From a checkpoint of a small transformer trained on Wikipedia: 9.21M parameters.
MLP neurons of a small language model. Each row is named by its layer, matrix (gate and up: input weights; down: output weights) and neuron, and shows model dimensions 16-143. Each number is 128 + 32 x the weight over its row's rms, rounded and kept within 0 to 255. Numbers have three digits each. A neuron's up and down rows have the sign that makes its largest values positive.
Before each neuron's rows, "fires on" lists the tokens most often at its 100 highest values on Wikipedia text that the model never trained on. A number after a token or word is its count.

fires on: "or" 25, "ist" 8, "er" 8, "ologist" 7, "ander" 6
L4.gate260:200211166143085119137155174100130127052116121179162165089169151087169182075178120086143130155135095140145101172128106197093089177129176143166108112179133090117115109131128057085155118128053132117144101074075129107128150145138184104146169072127064125164125140129136075152137113111130107088147086133113176133160102150084064113147086107104103148161094140124123144133161099148091133103093
L4.up260:158173174155129118117122132112167128102074173160130143076149162094160166102199138146140098157160107134134109142115117168093138149167132164155139112122169042100100147181162114101166165113085100145118090167137088163137164212115160122143180095120124092175136093138117119175172136187150111100117121103151142130101077189105105128134077178109119135077120145124135164133198089172067164175141
L4.down260:199152106113092167141187146102094165058098155152133111102153162117127141072183100076185103111093081139120101135164095145108106175146119114093087187115079178092142083162122030092135125100182120129149127103149131144164212153081137150157150111103122170184139123167116079159160150146084129081112114103171099117190130159111147176134131136162150098123152139122116152117144115085072157172083

fires on: "s" 28, "per" 16, " are" 11, " is" 5, " was" 4
L2.gate674:095104043147155183151085128109098132082131140125208104212063136074149151087132132120114097146150167147088140091179098172147119145157130193129172112147062089140120066071166154085184109126083142112116133151065120103177102196085180165087118062090124122140131126104130129199134126168075130140150160097104132167152183156090132120122142125139108146168114194092119103120104084119146142133147
L2.up674:138118170143182150094197153164176131170049136118145151143068130125093143128066090102143164091192117134132101148065108133152091143177120103124045083091170141132146127141151148096135144116098132116145103123195121148155165117166146125130148089186126106161116173161069114122104145168141086092114111079136125113109157148099081140146145110144130130095134156172106137085136116127170085105096
L2.down674:125144138156108086115112201173091120128066114109149126172162127096124158114111112135153088155138116117127133088186095129119092171131074135160136117120109122177123118114104177103084149101123082152134132095128121165113166122113073135193166122108089125077114140157144064181164128151071166192134073171132126149131133155122100141114070149119090189147100097098132114104141119167099081132174

fires on: " |" 24, " against" 9, " for" 9, ":" 9, " with" 7, " to" 6
L5.gate342:129145133117153128146130080136140139129091114136160101096104129130079154189143114127089178141078144135168090101128120172138079098124109127101128079155081144170110149160076000139121069107128141118186128099058149163119190048125068156131134123137169116131107118147130107130041171118142142120089139203107097106124129080157080122092097174093182139111130084101158194160103130143147077128123
L5.up342:082128109113117102128157101133159116171157138095104074066184144135142122167181194132114148142125149138103085158075133182086106181157110140160032113141180133150052064105141152125129078161156184167190203116094127107117125172179164142189097115152104132156159128156144099159135109147114034128156187091128122144140161116103170142120131139118125079072126050109134152133142170177162144134129
L5.down342:088133135177116108159163070152156161148142104096166124120098122135096109089182210132134131107088147235137131130124099157106151199057158113149110089127157131201094152099099110133135096096083127095134120145095111124102207170181116107132082131134146150069090164134114119120155157198031121147089117135153068142164116063121163106130155099155196084112138142089100128124094139121172087152147

fires on: "i" 20, "aw" 9, "en" 6, "in" 6, "as" 6, "u" 5
L5.gate421:122075167129121085127142169121162144081140140184093107127166127116077134146163089104100117163122148115115151132190127140120107179115186126143131144118125098177175143096076097197114108098134071144136136124131144163153089124151087139110172147076085194062149133141098123107067102107070117115162141121106169092114126124127145123107069176091094142125157106172146089107158182170126187049126
L5.up421:166138159140083127188175128107118108132096109145098095122124130107147110131111054109175121089154085102130118159146132193099150125160136113073144184108125142135129175125124147121084095141126089109178083104147121110094126073149136127116097094133129159128124104114185119217099128126146127149180121053145127101144194112077197196171129098081113110063060128088073125136132153111110044112155
L5.down421:103131075102149096123061119160162133172104118155126132099128088153188133113114152028185152125155152102189108074097155161076117171084129136125112172123166138100095129165142140088145219171107168143152124134156131083092128121149102105087098128085150117158109095151125091179107132161127115154101165102133148125157172162139136109136228183104078119082075163099113122108103108061110074176146

fires on: " dec" 13, " −" 8, " —" 8, "op" 7, "s" 7, "==" 7
L2.gate486:096139094160141144090165137099126151179087150200147146105120186111067166074083109162130092052136173157081128137135128091128126104117135130139161103119138129121094163187130181062140159165100086173141147167162176107142116079123126119141050124114166122141191194161109093093057112152111115183116162105122153106157127138153149111158103138152141166093146115152073125188115132117166139046154
L2.up486:158141056139105162081136134144185129123140144178133123141168180114078135100045140220113123066157150078102130102135125120154160134158122086102165142127162083184122096193142186147112116144162070160122100154168164134147124131107178142139085160139117066159145121174099100135084096099134105145119120092088143114138087093111124140108133085128133129080207192144103120168135112187097136112148
L2.down486:086104119103125163131153153105164141128150086168082099144148143060178098106093137124118130172157089120142122178132152130133168144131107174122126100122114169184091127119137136125125141128150145124104135153123185089169129139152115175101111197122078143110145111140145152132127147157159141137122116146099063134140123148102146072117132137129099139126086129093166137132133137138153108117104

fires on: "\n" 34, " while" 21, "===" 11, "ite" 4, " are" 4, " when" 4
L4.gate67:129192142121097089114104140196121158139115151155195133154142182093163119009067128119137077112041085127124069166157122081138124081153102159144125157132121155118108114147121135148095142146092127113125115100149099144119150177171064178094114123139165117169083085066080083076020129138116144140117128119168165175153097110116178109088143153113067164123134134089157111112119118135128126145152
L4.up67:163104107101123182067132120192110179124135184152150130105120129128111152106089178108130146061138101158121096123157118120080118182128174109119115174128153136103137069118135092065097149170118131132130127117123126153151125140166117048155161118089123172080163074148163137124127136185175140095157099085176105150132158160144142117100127123133155172130156123165128102141101104131151113051133
L4.down67:135138132123126101133144111143161117082113156144173108118134132112137160063138110130105085140124159153116099149170124187112086162184098156104073120161133134152106133126149134066103113106161128115090146102190114156092153082126103157132115050083124146164121126103112095134136197167014136148140118158142109215109119093156150118120126088122082153071106113084123098131121085136187130133124

fires on: " '" 30, "===" 10, " ===" 9, " by" 6, " (\"" 5
L2.gate325:119047215150167154147128109146118129143127129148143147128154091136116159153144072147207131119103131159124149103169113075195124130149095128174075167165145130144071033148109040130108125163159157157114151138093172084163172101160118132134158131136096170109098139217185111097151122106155099109095132130115138162068131097121150114094135101118105108155096073091098137188089107063113143133109
L2.up325:181128144122156162175106141117082066128105083118147123113166139157175170120092125166104144122092177142153120160083131125131134108144125154190088088153163102235129075141089161148192102166112130127087108118141161178119145169159100101116119089164136162081158124152126111109120098137128057167126114141107186109088141101104166138142187162136161103140104092113184170181069108090104141141099
L2.down325:083088121136102140145116121146083171115077122114165058085146111158169171087148148189107096137142126182127138060158126100143133135111141215146121089072106131165170124126165124133140139107144081116139108115188124069123110124118153140100157149154134152110061135108127078170147094131112119132105138101177154154097155110178166169171143164134101111126101163125132180153102143117093051125139

fires on: "ad" 22, " red" 10, " left" 8, " right" 5, " up" 5
L5.gate24:162108167097115137119140137111147125112143120103154113145140109165168080141156110128138117143071134147144113090125146139186119102171059117161168105090135079113152098092119159083107133143105115202143117184138159123156110160184123116130109174119088132163154109128131096131067156131131096109065140125116127184120109126138143057136132147104112175100117114075156091143148108161135135122085
L5.up24:091118118139098124124121123162144131110176103102103083095167132136136120102133181126187152102091111155108148192124128134136130040159148108187169127053137061149155130116073141111185175138155147170097104059137135069080116102139095099157173130114167125129140122151145103138136105162112161082149109167129171062136166134122118141100153095105129142137199188087147095163173110145061123139108
L5.down24:153091123142120134140051143075096086120161104114165127152101115101144100149145126116112144187095188179090159130133167106150116107147141171124178097154135129215124147126146190162112150153139112131142089119064104137200100183142144173178100138161121162121122091104122092169123153072163175095115042129119141095114122160128149139107172152100118149199089106094172115082091168098138124139103

fires on: " \"" 59, "\"" 24, " '" 11
L5.gate207:111101083150174108149121092138159102160136131143089132113193158173214161089134120102108095154133158124114190124133127106159193125110112122116093128075115158070076094069066098133120142105150112116173147122110124068182160115079133097075175148115110086158074124086136152132063119116112170105125153144160096111076147104112171132118115095117173109140122107086176072103126155172180148145091
L5.up207:188072215159106082127123118165124169115125101107191147119132084104131150080112141162149176090133154180108156176074150135131112194130087115108107180164167190120088128131131141099053156093145140136141122114136153103104088139140170157158170154159147108123133105142124062137177145177109061118155100179183208083090131111135125154124152156095107113131121098137163114156093113115052093145156
L5.down207:077145118108163136144104093116137134066152125081117154117196104140062129094135147133145149087106166188160181170149129122127071085128103132186157160093119145200148128109070078143130149126127137105102118116147137124101177173186131146111170195182128089108160119133136114133124109176065108130076187134115173108118118127124224096170148083143124084099105145103143138127110187092092092126171

fires on: "ic" 20, "ach" 9, "ail" 8, "at" 8, "i" 8, "ich" 6
L4.gate22:118133160114147170134105099109081114104177192130155072097080165157145117121164136141101133106102129123105148142142097102112109116122169161143098093139144165071107100131116084166054168053112122164117102150111108142113057128149136089197152153094083168080128122094103108128139123139159076139076161085121085142126153136083156136145196113139163095143178176158158152074163198172141127127165
L4.up22:201175150158096090125156103103137099151151099102157133155148175144199112120092104093082132122161202113113122161144138112069122186119082142113125185114057138106160148141117094098134155079141112096137119145153067111072117104129139167158187158141124107088134086133039105117117110125098176107118123121124104138135134125098170128061117144167152152157128100141113070067057119085082154129093
L4.down22:165151164125115129121165103084112111152150188132083209108125135120124087086087143130104134145101157116125155163086124085092146133157163124083136121132092074109097134110126212124136163119114168097157152145139131136166159108085139168086149186126154131126159096096057190155105124192121140107206105112151094124094154096110116104084091106154096127163160119097106091125116154113144100131085

fires on: " that" 16, "ab" 10, "ad" 10, "es" 8, "l" 6, " by" 5
L4.gate454:170104104106207077124105081152148178169135140094109115138146107155128131097102109114083143151158123119127166125105141130155131178145171174096175159140087145123187101153060118104133091151175209122148093116084114109095127145117155140200144112190121102113098046149098159077127133140104155157134158103123100119125108112176180142053125105121105174146117122131132179148115107178093114221112
L4.up454:168144121096106174113111103085121113172064074124133110082092095058181153164167115100102132123108138064128169092170106106081093133146083182127126111150116133117090129162126105111185104153139120154194099143118172097148134092100173081167140091122162148163140082144177142131145081116143112125104073131091119157176078147110091098129156137134146118078122178163125099100143179075139185157124
L4.down454:106116154088152176104090092144157178128117183105132098123105117163168183140102146070163109179113087135134108192096144130199107137163187101114143156151145085132119147144067202116133052142121164102143054108122087193110130141155121094146116147221089113088100136153129156135148175158115156157069165179140094168110095116203131126112194116134077129107121120132196185078126091090128167168128

fires on: "ent" 51, "ust" 4, " was" 4
L5.gate265:151110160157065109172170085135115096114135131171183140187189170144120116112154125156144096099089137163156126094146103140137112124083161074110091185127123196081136142159098141129104094098079127172177085138083207126135147110108120104124118115178065137199161104171150180134125101081121148161127161114170066169122177096164168172091128116064171035101179089090173152138127110168147121186072
L5.up265:127070143122195097150136155194099131111139139157186088133150209158145090140140073126144144103129132132100123144143074111152107164111123139099170165161126164121159143155082178131134120134114153133107127150152165157164124147127126089104117116114165138133144109105144173151108139115149168191115148132077146147078101122144156147099108119084139121111160104201165113114116170162124107190102
L5.down265:168155058134066099093138120118148122125138156097121138167078118149149206144099162147138124152122154210049090088143134121171056155088108130121110122112176130194074128119104110119120146179140042119093093120115120139137150136117100144145191088150092114055099116094170090124040076156110169095134090095094143176135099154129125113101100128137190132110098119185114102161118135125115135077183

fires on: " and" 52, "," 21, "-" 12, " to" 4
L5.gate297:109111101126135116116095068108122096089145077106065143098096138099121094101091114157155195135154146119167133099058168118148075138118140142154081133211090163160123131077084124103110107114115139120097175087102066149130139140097123145172143131071146145061140144101133070078176119149143122145100177082138156111103152144144132154170140156158077106157151080121094172175170151170181150131098
L5.up297:135075095183132094162162142117162107062159088113097082150110097109193115148077105135136051112129134108130123137069119196162156188149102081153135093098132103159108070138149183125184119152105146160136147164068121093123146128141077150168126092106124140168153149108160114130104110097085102083088126101147122059137154161125073085141141118178087093168135138131117140158150111143047063109215
L5.down297:095143098151153179116143122119080103163166135144167067107138116113074109153129124173135122123124150135190128183103160168145122155141172071094071107096093130148084128066127127146118121091057175193085107155097141139044099122107121162090125129138083124115126125111176214016168145122110111045145124094084112122130175123123131165106084154118140133143117146062157111094153123167117104081140

fires on: " Be" 22, "e" 13, "ro" 11, " Le" 9, "le" 6, "Le" 6
L4.gate451:184163080127104151136187148110122102126184124130095118086187107108101147111116138141085155170139163110135104102126190131147161114183086124113037136105166189175142127175106127168194159187125137117197136118172096095099171137213154113136058088134122188122180123121158113118166125166151104063146094156091190148109080185126122130109111113170168159150119087138099141103127100114166117096134
L4.up451:122097080129087188048158182124166120110151161122133140153114115173156146156150165138213155139154195179189154171170126059134103136102125109128175093131140122115150195130203165158128103113105121104126110156137156174170085128111127113170155042102168120139150076117058167142192129115137070132138132069119160123167076104063121167085125174138168075156140180085113132191152170182113103093143
L4.down451:207094108133115129097159195152116081130185159169134107089128126089139051117088157139135120160142190149152118152135178170143163160160036126120075089126094125116122132163148105145153200141147094115174113132164056116175154172100099165170075076131188140136144161111097120089167066118164153116168119112104144165144130081156115167143132141150097158151143117135108122077082179154189099176164

fires on: "\n" 27, "ct" 9, "ai" 8, "ation" 4, " century" 4
L2.gate209:120158105129191128135118148176087123147117097129112099133164132130088166051147135106181099164096159128169128131113132123113079193095088071137125132168164071130106117125106113164170115152140116089167099153064143085094135123162181156107133121115110166127121117136146098188178123151122098158133126085216168114153112132100148101129081145155133088122139062127187068157096163205136185067103
L2.up209:120151123156126105091075119174152098146139138194138114088123126091105156152132055139101174137098164133120088089162178179093118138143095174099103146134165149129106135172086140142151116129149142079088095138147150106201115129056090119130166136162130124103111164130128148134091082093104136154109068142157150110195115122097166127116145133152112121078160093106141158122087114096100122116185
L2.down209:159127161157142108149127150157109146135062079114100145141168120122148086109144098105148113123115195074145148135115167114086124127119076041112113063130132118142086149099118141138099093165115181070157087104073109152152080148092116089155158093170115130092137071065115137175143086170089156135166099136139143116116136128109140121161141117065135143123145156093199159103086151082141125157118

fires on: "he" 22, "che" 15, " Nor" 10, " che" 8, " Che" 7
L2.gate171:107150140164163131119101168146112183126157104079097131108148096150116113137143142165147125106122139131161088141134113151169104162103175080143098121068131132176153124155140186095097082147184081111144101148128161095177182135086094139137106065168121191116136161146091184153134139101112088107138195127133136126112114176149083111131114173120173163144156155084123084121117165128138206168116
L2.up171:104136114162177185114049111052050153104142142179074102123154175158136159121131079128157120132112134120143052123102131122121072150104168103114113195105129112130145137143095095128111146164152142095104066119173160109121148158108099140120120089157130073091069118117134123140119145151048121123140207191067085139109073147131133147113099132159135089142119147144139096178130171117151175177108
L2.down171:128118133224123200132105083117073175151129205153127123134132126127146142120107068127157139041141194091126088152112104121092115146129161115161177154152146147153144125098144128102102173096164122092122142178112175121139156143068053159118098170169164077152097112113131149056102148167093112137120147158168085136079050127142111106096124136128178078117159125122119176114128109032105129145144

fires on: " p" 26, "p" 9, "ug" 6, "ar" 4, " sup" 4, "an" 4
L5.gate520:132156077165116173127134075126174140153104140170178124118063121171128128115076158134134125088105115132108088124122069186150126118091123127126095083142134032155117119113092156066123115149172108083126107113123166149182125058156164124080056136098059121130104092103100158160077141109117109100131186123123136094110104096133095080132190155066144101127152109125189162081115085108065206067108
L5.up520:137146110149089195124122127107101134126161133129163157138154137127149189176127144155112089204141119114134104140193040089130163052140123142138157180188153146165116133143124048124156115125140064117129119129126192141179137159097108122140134134033098160089154150115128069101154132110137125145139160104125148143112167163135111144077174185132100122063142103151172081118151074114117206155141
L5.down520:145119087204140187122149108122102076107137145107176162175102121147171117195112173128082099161133126136078135150111068108163152139182088127177138136129167099138167097122090182112111105106129154126128151118116105166113144147140114123102122142064124193129134087117097121155145137062213162125130162106108138094140142107166147077129102131127152135104164125123136080110074077120173168129097

fires on: " ." 19, "he" 10, "==" 9, "it" 6, "and" 5, " age" 4
L5.gate610:104179118113111100126127135059115129162176136150114141089215173122110145118131175125100139159121130096126149167105155092078135116138189105144086067182147087112189040139167174138104092125076140113125134181209131117081157167087150159055149136100100104096153099200124134121100091102188120068146119153170128205104117156145133105137178076201127154105160193147139166109149151146131149151129
L5.up610:150102118167075084107119179121097144122145123175157123219169124095167172089139100124118037119125126142113115163150157092161134203131167150096126189149137099102165138176125097119109140185140096179148129090105137095102129158134144131213113111135071182150103115122074125194072112127159174115114162153126178098180156077145169157098125074118204146149168163115098144139138173130094054112151
L5.down610:144106140132140093124152148095172086132135103096155117159125027075155110150189112087142059167126129187138112175157189092173136054086149148145147109177094047180125158102117175162134086127156121147158165047118168130156123176106219144150096132176101116140076118151148180143183135127150173119060154120164106138130124162141110168060142106134165142141188116168105166175111144146142119154127

fires on: " is" 16, " was" 12, "es" 8, "'s" 6, "ries" 5, "ry" 5
L5.gate236:168148163098147122147095109176068131059111117113087146110099151167148123108075176136129150131164191113136134165182109150116121147111116084157155154155095107064134120152099131120110175121155082104109151138143135169163109083137094141168155100125139089166086102114077105149127156129175120125149147137065097152126121055215100117087143125153122145148122114107114135158162081089175100116157
L5.up236:158106051084151147109121096122105140152074154144134138107130095153118119174171140138176135173147130121136146125129105123083145206139116151120149085116092064085128142067178162119101116193128129111103095188133115121131066182193164101179089155187153158180121127072144150122089138125121141087133131090114076089152136097108097162127166107139095148184105105133097142145058149132137140143131
L5.down236:054141108124122124097179046089198111104078123126144095079087146173119149121168128128177099097148125103132115099118167119142138121155144104135097095128093114135152059131097089136116092112126102123110126157097039134113140181184151084114121144079152146079109147155139133033080123124118151097135149163138117147232078153120063128109093139145155088088145162105130137182154105141122138145092

fires on: "\n" 47, " as" 20, " after" 10, " when" 7, " on" 5
L5.gate613:169117151088143091118163168115113176106102142118131096101131180146099135130148114128099116134127179131075106174135110103156096131161107138129101143149136132176117167090089122115094167161151118132082138185121135226105112123143130156153166191170151095097088097103112175125195129130106132106129130136087049151132153130134079061143121078139061145152130095131162147127085148118116144113085
L5.up613:127075123100119114126119131118145081137125112121145166131130146122058156089154192135165132162083169102150110130160126066131085170161177066129128152144123106166116176146144127142143106129158194163118115130171148130135144115056160058101115126132163097130143128145124099044164133122078150105151111143129132088160082082108056128057071083117159110165133144169185154119172122199160122100123
L5.down613:093081129145131163158107117148155076114124159099185152169145123078057170096141130125128095127130139179069106065137114100122052226162153154156140158086127124162192149091188035176131133111146116150096150140144138119135187117113149173134053117128161149156127171126092144163120149160000131092147102149188138114088110138133145170148159099146193122129135120128082132164155136081112144162145

fires on: "id" 23, "ag" 9, " techn" 9, "od" 7, "it" 6
L4.gate192:137161160165117101160086157134073099107136151119211164182111097113113129152143173114128147156086131121078153129060132123162100134108092149078177126119168115061140087115087155129152136160149116141134101171082090173098150149122139106076078129077137130139145136116102093131160083100209117123143098102143110146218151126115147050097138130110188113136150139120129105140139086156168141151140
L4.up192:020137110141157103087145198098110102126171114153153114150118144090118107207143105187123178071134092108111130126093144173133125157097127146169120130164135125111108136090099162158103153115124119124160152112145146132187119130184159139102079120151128099127061117162122129137083086119145130074121183063117085102136130186162100157113093168157137121088069112139135132177149136182102091176132
L4.down192:131153113166121112102104181144109084147140152175150116106125130061171140148085102170112129150165168141099175124103113055131160161096135169099115178101104127148059102094152119149160140151085100126133105079186105160107117118137120097174084139070113100148127145140177101084166125144201149045085129128063134172104166165116144149153119073115150113088089129123087103099124110123082163125154

fires on: "ad" 25, " ==" 25, "ets" 5
L2.gate163:176166126080072164107089165071151156115146150135157107093125141173136074103184127100130091042154147158143090143169125149152131126091123166135159140150085164130099157116136093146130126112137111160171134152135101122104168085120095185150158150098125122072164216175194120107112109120096154124113119155110153138084179134095090130096061111175132114108102093113145068151140096050153132109119
L2.up163:116126229133109165112139187133141186108104162115128083121134111131112157131138131111201118119183108139105112093119177144134107133072091165104132124061119133151180140134118147128108125087171111130143146125171066147090109112136183136170146122125128131097156132115188110175094078132100133158160103141097055077123063180168158125116135155122138172108150098131118172139077079112129162072116
L2.down163:141176178126128126106125137119185157127099157068094154136137102118131162135119136134144126140197067099093128175121115137146102085139098110080083167137172149145136130091156184100089137146160099154127121175157062178092140150128172090140157091159140110123134151102156158143132139071128148154112160137100107146226149128140079152144127101161149122138120195132089093157133049158099198121079

fires on: " Total" 16, " age" 11, " population" 8, "and" 7, "areer" 5, " highest" 5
L2.gate482:172072099157087063147135097121123141119124118124145111134132075107168107130137164177079112118112075103129117153137087133067125153083123140165097139063081097080098094137171141083134123129129114138128128091188178116071140115097162128146117114057134140133114079096120180073150151131116128104101180167160111088193186104089129127137102094151147166147121140109128094134136088137186118118114
L2.up482:152109120142150129115153183133085094142134119137143137129122145187122194191152100145117161138075164143135098169133126153116131158141173150088093106188157073132143053066121115195133178089095160182151122124194160141194139167130150152167173135070083118137180102123117139197085029116191177155145114140139086116120111148111092093112166108101176152146088102083135149078140140095114112109119
L2.down482:196134191106160154144143147109104048099181148208197131161157133101055112124164045116135116117072174133057116094173205127158156109152119071142159125133133128106140164110095211165086143177112157212125107164094105156115177190103125118108224164156124109182072092121139138134107122150110105072129125089093146128175138090168138168105132154094125129104139109141164153182130141109072162123175

fires on: " comp" 18, "qu" 10, "ack" 9, "old" 7, "ong" 7, "ent" 7
L2.gate475:135102110129139164170106156126138145074167122109077163111115115083167131192207121137178163135122141097141073106145059120134115069137141138125087180107073126135088159131106138122131158121134072159057133107129121165171148071170111091145090055140139142093123117121153177100135142121068148113133163152100130133083187133109173096105092157148112161196169160136149173141115146172200094130141
L2.up475:112123130081126183129082106100092127079156144202098169146191194110105100141168130072154101117148149124125166148132101146142128204101157143174106147171138197191131136136166119113118098197144201088171115116105194109162043203163143141056136136135118171115158068180135145134170143094111134115114106172110151138133076091151127094075063108077109161168094124102138121182111122123128127088078
L2.down475:175164093143131162136136135145147141097169117159080146121180141145113096174114134157127084131175116150126168175116071099084134169112102147145076129133147191151191112121138155180148139140100142113125109132115167163194165136143134130136122155122104120061158130136117137125085121035180110136152102161097128117105121146146138112086113146140126142185080199104165176136076106138084129129101

fires on: "u" 19, " time" 13, "m" 11, "el" 7, "d" 4
L5.gate473:100156163137154081158183148153141181130141163130154136139135107179155125165108184170094126150115151103079126111120077116138057142206093074134159099111056187099125161093144085154130084134188136196116110148148180165184093193175096171178125118122130131118135093103144081153144130081176110138104161108148132198098121138113127110114119143094098166135143115135100107158079162167121146123127
L5.up473:084163079120080138094146142079131104129107163106157098120082147129113109157180065112145095108142084136107154136087104127125109131141123110112113138124162152088109109111084163082127180158105146169160141132126110142132118149127163135058162123140107100136102043079101212092147129116055162192131138147133149098130139153163146106062116104092136206163120127125135126061175138132105172116142
L5.down473:129086091100102109165115185130128126153116131134112118076128142176132100120139121098057123174116121141089110173116091121143146164090143100097108119122114131122139133151119154096120121136153100114153131157169122104150095060094120150147171140112151106178117102099077097157092100126163133152120072167171131111145153164111140118068076127111078183147115123124095118110190171155124133108119

fires on: " film" 19, "a" 16, "-" 7, "ie" 6, "as" 5, "|" 5
L5.gate633:107121103089133090086102148108181131150147098140099079117140144151220149150079100092122122123094115127097111152087175188139096184154117130165121112140094124111129107124112120143062102120058086093102129106150193118098123157124103109137162122130105182109152049135080140119107139149117067142124086139175122118159117105117067170129101088095179140165127085158081152154154112139111168095177
L5.up633:165155126155123161113151139137116075148188112123111126117144124141097159177048069146130146058145116191174153045096077103131162119047138185140157127112126157142096113092141113124111138135112189123147172134144122111112103133152121172118092148126142085105152195095041081136142145108112080133121196100098127094112155111123121125137108108132143128105180126160132137121086112129167115197177
L5.down633:111076124134166107149100122138162133135137067140114077097144155163126101142164140111162161115135153176121066106146159066193090152092174193137180103191100140175133115079128129130102154086092094097149182120135141149073160138158163117123115161161164129099089152088071075084118152150150143159133128131168161124155153026104134167151148192153144183203117145184113109118149185097179160142170

fires on: "az" 12, "est" 11, " ISBN" 10, " DN" 10, "h" 4, " story" 4
L2.gate58:091156156129128159115119150168092130123115129149136138110153091116101124120117135102096091134176126141125147052144114132142095070107219176142092125131177085136131168142158165185088102146164115128212070177127085145151139095107076136139134151111088106156139100158153136174189089083125118150072142104103132126121149106099182129141133144017101122098148073128219149159153166147162102114116
L2.up58:128145140097153181166158151181109094114178103115142159100139203131119159153164127163129101072117147135183042089187114131141110149108133117100095126114133109092166160135165113151135085119135111118096108136186146090138113099089120128158133116146145132111146125167140129128124095086187092102109117121082126130117079087102080118118166201128100121135142110132094130166179105234118132097182
L2.down58:102151153137112172131121127172184135101087155133121149145095105105158132155114157152106103091183118085089132118108096082173069125109114090111088129128105164090191114172160159152091146175138152121088093169129076114087117083121092126109102174186111106176119103099101140124161083149151084082083135166110154093074131152151118128127158140061117142085143097103100134161128102051159077093094

fires on: " le" 21, " Le" 11, "le" 10, "Ar" 8, "Le" 7, "he" 4
L5.gate408:162191138108110156185080148140148112134072116126131171093072125108113120141199152116118174128116156113191109093154141174179131094111135176083139144154127106102145096137126125128098162132124131112171020146155136140164170115160193141174142105145169111143184182097084129132092212147140137079152064176109114151079160112139132136101110120077150148105144108138122109127161144207129086164183
L5.up408:176140097168112108160066143119165124136171140126120140096142097159117140125140127127157118101135116139081112088074082100103132102101150144059080152120136143102095134085127147115129147180171164108154106075113198182132069138183091118075090163141106150107216184119111147130093110120132111155137058089089174151123143049126145163116099123077126087183114109140154125159140118139140123184111
L5.down408:134135112155129168134091116078091134110109088188070117112107128141109115089100156121154163117155198165114122074149165084182126185137139114098164096158104116045101136123167115110122101129162117115117208114146158096132138182172129081161127137157156075101151215046155159157158151131142114116104110130105121150137149046131152187207152103087104149161100097151136109125156163162148136178081

fires on: "," 22, "." 21, "u" 12, " (" 9, "ld" 6
L5.gate536:139134139076102117201192116114107133160104142152172115114104145104162091152094117174159148095126090099074157101118131141091137077159130041088122129104105105143102104117028164110130168201128126163163122100178170121133152080164054188115065066143114064092107127090094193136114104129144121102134067164184108124164074148118117097096157150107044162140111189139091139151130102083137086125154
L5.up536:133112024064112172158084162129143104114060104112107133110062109130130104100114130107146149118145132119078144102096116090135099125143128097101131125119108135102115157104103145111079136139076121108128110070128117150116103087101072177112171123124120087140152096095126111107140105188137069104156165190165118149093147152150147136100128121152153133140123170168177207161118201066108088106142
L5.down536:096135107124180171112155148186124087111174059178110119188100161071125166112084197115112152168117119087165156098135117161111096145105118145156107107130130115102104120147119076145162126109171108153115164102184061142117156100084161084183171179181207133158097141092122114130146197119145161144126137104124133166121098129138179118137088145149123070103091089104131127106115115107146142188092

fires on: " do" 15, "e" 15, "so" 12, "que" 8, "to" 5, "io" 5
L4.gate186:123159067088102118122091096185116073130195101066087095158103130140103109079097112119163118132141142120150103146126129130127140138146138156174177172119171146123119148130155140156154139156136159095152085122132138077120078144147136078136130076131178102139059122155105151085141122104159111169139122118110195168193082109187152200126144164132135107185129175093093110150091143124071153125160
L4.up186:134136087122123066105142122107140098118138178105200141120096128159088055115173158076168060139110116117101161109092215093177129112164139079125063106115105049111128132085066147095147162157095179127128139134150134153134115105085080143169114081083132133109096159119069140139138117123225089091099157105144103139185100132138158115129075059131131137080113129130118143101119125175160165091048
L4.down186:097142088152117147169117128110092096117116124134105101096174168165108122133129084168151089155135088092140158078136094172109221135069049135164135154122079099066187146126175125134126092149173164092127149167105208150151184095207144095126133111161092044102147128109112177054086089126063123159149127104140184164110113127156143119163139185150125093150136137088113137065116098152102052155116

fires on: "." 21, "-" 20, " et" 11, "," 10, " &" 7, " and" 5
L5.gate62:097127213179143129117128147098190148157131143140095147164115108161107110100089182177150131083136114135152119145116123123036109179179126134117225154181153199102098165168110173093169111110074158101095116095109124089055183096099195133137121159094123141123131107111165182085181153155132099105124167128128081157095137133106107085116129160123102118152163115104137099145128159081127133130126
L5.up62:162112118090104176171153142142111085152075145152070103087105084140101109113166118126094140106210163105102121163160175100110102153097118147101151097140139144103066095126072140118099149146124131151130112000099150160142152170090075125125143156133183067113135154134093128189165137144098166109152103089150062108177116166141215162113148119157105116139135159129154088169116105067143139115106
L5.down62:128100203117140124158137129101108078176099146133110107167055089142097116154087132122109074110115065068160132176100160155149075103107168130128223082166133169066080136133065139139150079082121138163110120152105134150124049064059091132148108130148120118098113154104162161121119152100129132133076193144077073123111117103148101117123074113116103139165161156118148127114111122116139146148084

fires on: "ers" 16, "er" 12, " company" 9, "ants" 5, "or" 4, "ees" 4
L4.gate698:142118145150120081092106134132136166082096150194160163079131149097110171063148098071184109113112085146078138127185109189109092159109104153085152141163162155109122068126127109106128153090114086096093104155132136121152163137088099108096101105137126166150210109139094129130169074138079140082186171114124133144181114127093104128143144117136125129158126086158127134121077172143144156099118
L4.up698:144115177098114160108158166099099103121132110162127155083129107077136222121165140114207115050132120139109088150137134174106128155105096160209076110144161129075147146143165109160131114091110121101120138125143102133116119220096138116145108114117120171155165138165144089155093065108156125116125055073160102136132108120127167131144154113113167075121073048108137154115147112162120152173164
L4.down698:173073109110146160156141142163091133122086195172138073046204138097094144148181137085110162120112120119159123132116126195116134171139190144123065140057146145163147131102132072075122166191128119123140124072107143130115152117135139164105165094139082108106125138102145147178147102143062143091125146095100086098110090137106128130105102132112134084119098143058082140140204092176092141181112